Weights of a small GPT-style language model, trained from scratch on English Wikipedia: vocabulary 8192, RMSNorm before each block.
MLP neurons of a small language model. Each row is named by its layer, matrix (gate and up: input weights) and neuron, and shows model dimensions 0-169. Each number is 500 + 50 x the weight over its row's rms, rounded and kept within 0 to 999. Numbers have three digits each. A neuron's up and down rows have the sign that makes its largest values positive.
A block is one neuron, or neurons of one layer that tend to fire together. After each block is what it responds to, as a language model described it from the Wikipedia text at the highest values.

L2.gate187:471467450501480487503426557468449556504560519414482436489487412446500493439525580481533494473554600408544479504496487650471509498511616563413505541495652533499525400584533397618482607466481510466467557537417468531525501421480545476418548469493509506580507516497447492440514448409532569555531430536484478622467585512530553448552500507546428447433563544524475545543526563436458503493476493492494544490526537525505542486526524467500505480502532567502538445516425488437428473432442457442463463610441531547480445513
L2.up187:524500477483496445498486576508411492526617467407510474563545506506515452421442574518507478475541533418465464481557416515442492433561520582482452541463606491515528503550485443538553551505519593487497540368442487527598464478548505522402589466582435528537515498526428505449544511419571469533536477516564479540427502502584485448497461462568524481577594511546402513542471549434447513505522468517461522548500505528569582464442491600505547387504557518457550484558474444523491360469504439430456478491371546487484520486
L2.gate653:565483547506520487450543518522423500438551504441533476461610588572565512424450495556533558500525600361474557481547549542543596506537482537489527511559597545524565436553471538535511592449390476531533461572463500574473432530448522456483521408509472483505472453542573487522531481511528518510513543411548557530468533554517512533531466517578420450429530562479596558499532481426419471436444407441389493438484623560593465568533515508527478465569508451581497453517443443482488540446471416448493427514542524468493475498
L2.up653:608505521542546516533495439519293530467444480412461484422503532545569507411520466480443471528552474378452599423539492482431526484482450636529494468515590492479527477514453462472509616476473439596550504455498428552618438455487475478424534477559490533441450490521463486434518474426527503476511526441453516553507468554449525454434514540565403501363496529422521535491487460446458473511439536445444426546478469466639472482531597524495525498519513431525495471480434434524481396485529459491352479475464542466547495458
Description: Plural nouns and plural-subject pronouns at the end of a noun phrase, such as children, villages, officers, We, They, and the final piece of split plurals like clips or applicants.

L6.gate147:408495489528440540477495352466567506466521550542497570452483491499571420543553553438452493506537492428499500513532555452489497451469485603603601523516535416572448548563455443544464533584531502437558514546541456434509416500432492520484581549474410488565503474487504520526526501475492592477491402501469513485500495448545513489512476493565402518470538474434537484473455506561491518574443415499437454520550467526498429527513461583475472424558533605474482507536422501466474499444417427483625443573471479546529571490
L6.up147:446477474565502512448471533554451518483452522489501504498519455669450433483480524436498463483511534540451547551513443456540464417530457570509539658503575469555495575528401530535541542514536534430499490510483556486619563548467512558522543580407454412551477523443602505557512436510505550474419449478471432476564488565464485489542488537620412460439513481550485511465469423528517458527450503469540503416547499512594543516425448553479468493489538445473484454448386481468514377479526498452655564525453475502540547385
L6.gate286:509531499552528575593427480615508434460530474499505542512639462513499496587581447485535459418463485546610465520480505638413509463495426529435436457558449438504572571569566400557589441527475420394484421589580497500486450475443508491476605467574403511498549510540498474362521522520527459550464552526507449576521476451421585497517458460459462476495510530411461533572493505416385451434470525483473495401537468582489498487506543515606558497443474512500490522500495487488470455512518414530504539520469520465558547516
L6.up286:560500414430505455562499427552492469454403471415547533514437551510558524523556433497405471571483516587539496470539524584457524459510500522559502477574520553482523551565545503530431522376561482511450503541477557536428430631499531403537434429575505489524498453530507426470587497542483448441493476539575570489539495501496566445466532506489534515437424517508523508534475537425533530471548487435494486567456507557420579535526499512597495579518507562592496553539568396552540554418470459471449438515413582489531482532
L6.gate358:527444535521454449462555468501535446618442480438487500481444499564567460476462550493505460505514485448530439545472453496447485521428428440527514445483497443428460521577451550556585475488506453488540465536536581522579529487521459510574515493491448484556535532463506442570483521485503592373528502541531549483574596498483570540551447522552515402501496553461547567549500446469541462562471547553440590399452390532609491548458507599452558508584513542468509495498454468501404422588517515486453447524439556490484546409
L6.up358:504469449522454457598518399531572516535461486466493430397522549496495423535493627566549458477427545501518479526433473403460597540550445385513490518484462482460562483502451480481369439510538408583437549487434537428471526425504456602529510465460334461506486398404549479496581527410522524537523486493526502497433528512491551525442472451607552488582476426518495578530468505434577586494490593548526501470486468580466525503511581607565492495503555578574547505458469383494576461488528443490517497460455426504487514475
L6.gate994:453554484474520501499524441574479473566505510455467503490438536478469519544412472482560448512563488468449383490529450488489441445472497565408588466588599453528572489514434520539472548492435508503573470480539426456523513545448572581481454416533459463528451477472475525460505543486501376530460465520469516460448509549554673513596505541572561413517511649418476515474556486448462498561449474528445517501582507596555517507526491575503547500569501540474372507631484413502395443483484465489489509599374543342482500446
L6.up994:487451433574501450391494476525487469505539471424530477495484599498461528533466429461444505547525471498498576497597492397480470380509432535503551407504554463583516491538465476594559633510526491567552531490494401552509500543509529537429546417398494498490514456484533597452486501532504569537483390508511503498455482456529612451603519448519414433486439565458486566484479518492505535509436461474492572521594479574579511578574573625460553455525485545573516489534439484511428410453485485410494461549388607399572485445
Description: Word-final plural suffixes and plural nouns, often sentence subjects before are/were/of, e.g. frost-s, Count-ries, studies, they.

L6.gate104:508532514495408560447499596474497476436521462526480443463505454557566573559399546535438458453500517456463501550493425488510456489418572508508523544454499538563480441554550470512479524550423441441502513504534484553556615551441336417502527488505499440480554480378560533541467576456406508478449544517473508514476428456504543398529531563497490474570513550580558541530556533532466421514501489386574570668521525478442397565493463531547489491551550519441553410559423573595477523485505569480424513483521583464507434518
L6.up104:483459591439490410415455553496363546543536520489535490525500522490565505446588494473448508492518433499441421467479488445514485548512518476533467450440466500583435576497586606404548636538517542396510498570480501587482592567526485540562505523502443515555483513507532463441468501450483494564484581497515508491484451490541560543512470490619471551540532534514516541497475510601450420485541608518462525531444589581444584467472303578546538441496491488505515502533489534489555399536446538462476583504460505549498447563
L6.gate449:577514568478525535456538542491489518502492478532436552475553419504527582520444504455540439403476515496481457547560476559503571495459492494448565508475511486516544501580451447519480544594546582497533473564574533455463459525436447477422536505530456453475573496538467548573535441516479534472553586560444443509517529491442603435574515514548479521560493520503455558439521468432503479548452548436516538457492601403461468511505435444457498482462514467469503552444524473559540489530538395435488580533487536531431550511
L6.up449:578426438539528518475545557413494468500511502544480473440373428533467502518424479510497466442488503546561535512497525540492469514512531635487502550501527514447574509559465503484518483625480519574502540626602490512504520503498581538512466435527481528531531530447480517496472510445402563468457509572494532511518535463469519384596461560494538444448455538596396514578540581390473427521510492543525542561574492449390439554424519501542544504449496529441487504538442457532510590454489480513579501440424572468480483552
L6.gate721:594502540447566472425515458499475415512537526490501465469480564540478583620537470484576514442465480501456455519405461504479512461465502432531489483546472581518484482512548441573530532450418493411573440458499533441459451540578507529460482411449501502464428554513464624539427515539474499475483528502552483482490519404456567417598474443550549555459422512503470582533485546387501476494595592497462496553509499418624522429405546500550531354500575406515437483561461567524482408517509491507479488406374487520559483539
L6.up721:497476618558552507484533524489459441529492490481590523541456460508417439503492501523450466593492420512542488476449412547602507552430587443522530524424425628509543430587501516454577456423421445409553582527522487479398482493458595456513537533465539442480553505392440514518512506500498485444556539585511556567550524481478576483438430579522551323548531493448472502455559509462510516530537510543487426448452531487578504505477534474548546468504458551501438571501483509469547551425561504513527421600457512446515457503
L6.gate1310:502533547395507480462532510433502466469478475389519507457542494447488560458513535475458534488535573458530540521483514510455495499544457436492544490444517584534475491482489470461515517538599523463402441495508530571493489491483501558523456522461479466520508426501429502465508436577499383462483507501485510467539575499453532427514520442491536511393450497523513532486450410453616516506467492463507528583473535465517468394445433468592545547428536429466438544446451451493560565626583523536549519497531449375460596511
L6.up1310:565626537441550426473534503411471511432511531522527565397490536547545501535539517527527546481465497399431467543524475535433480509510529551553553441460622454517461492424515448483540543528401530438496538477551481538494539544455514505534544482531426496470463528577528531479510508473532579527452466566562505437468562498593466464529522461528462471567462537476588563417641526477411405543610597494502578458460513445557495420451584483484493477509422455430502371553481505463512489493437456507452477494478501447537537556
Description: Commas and "and"/"or" joining items in lists of three or more, especially just before the final item: "Tuberculosis, Epilepsy", "Scopas of Paros, and Timotheus", "soccer and rugby".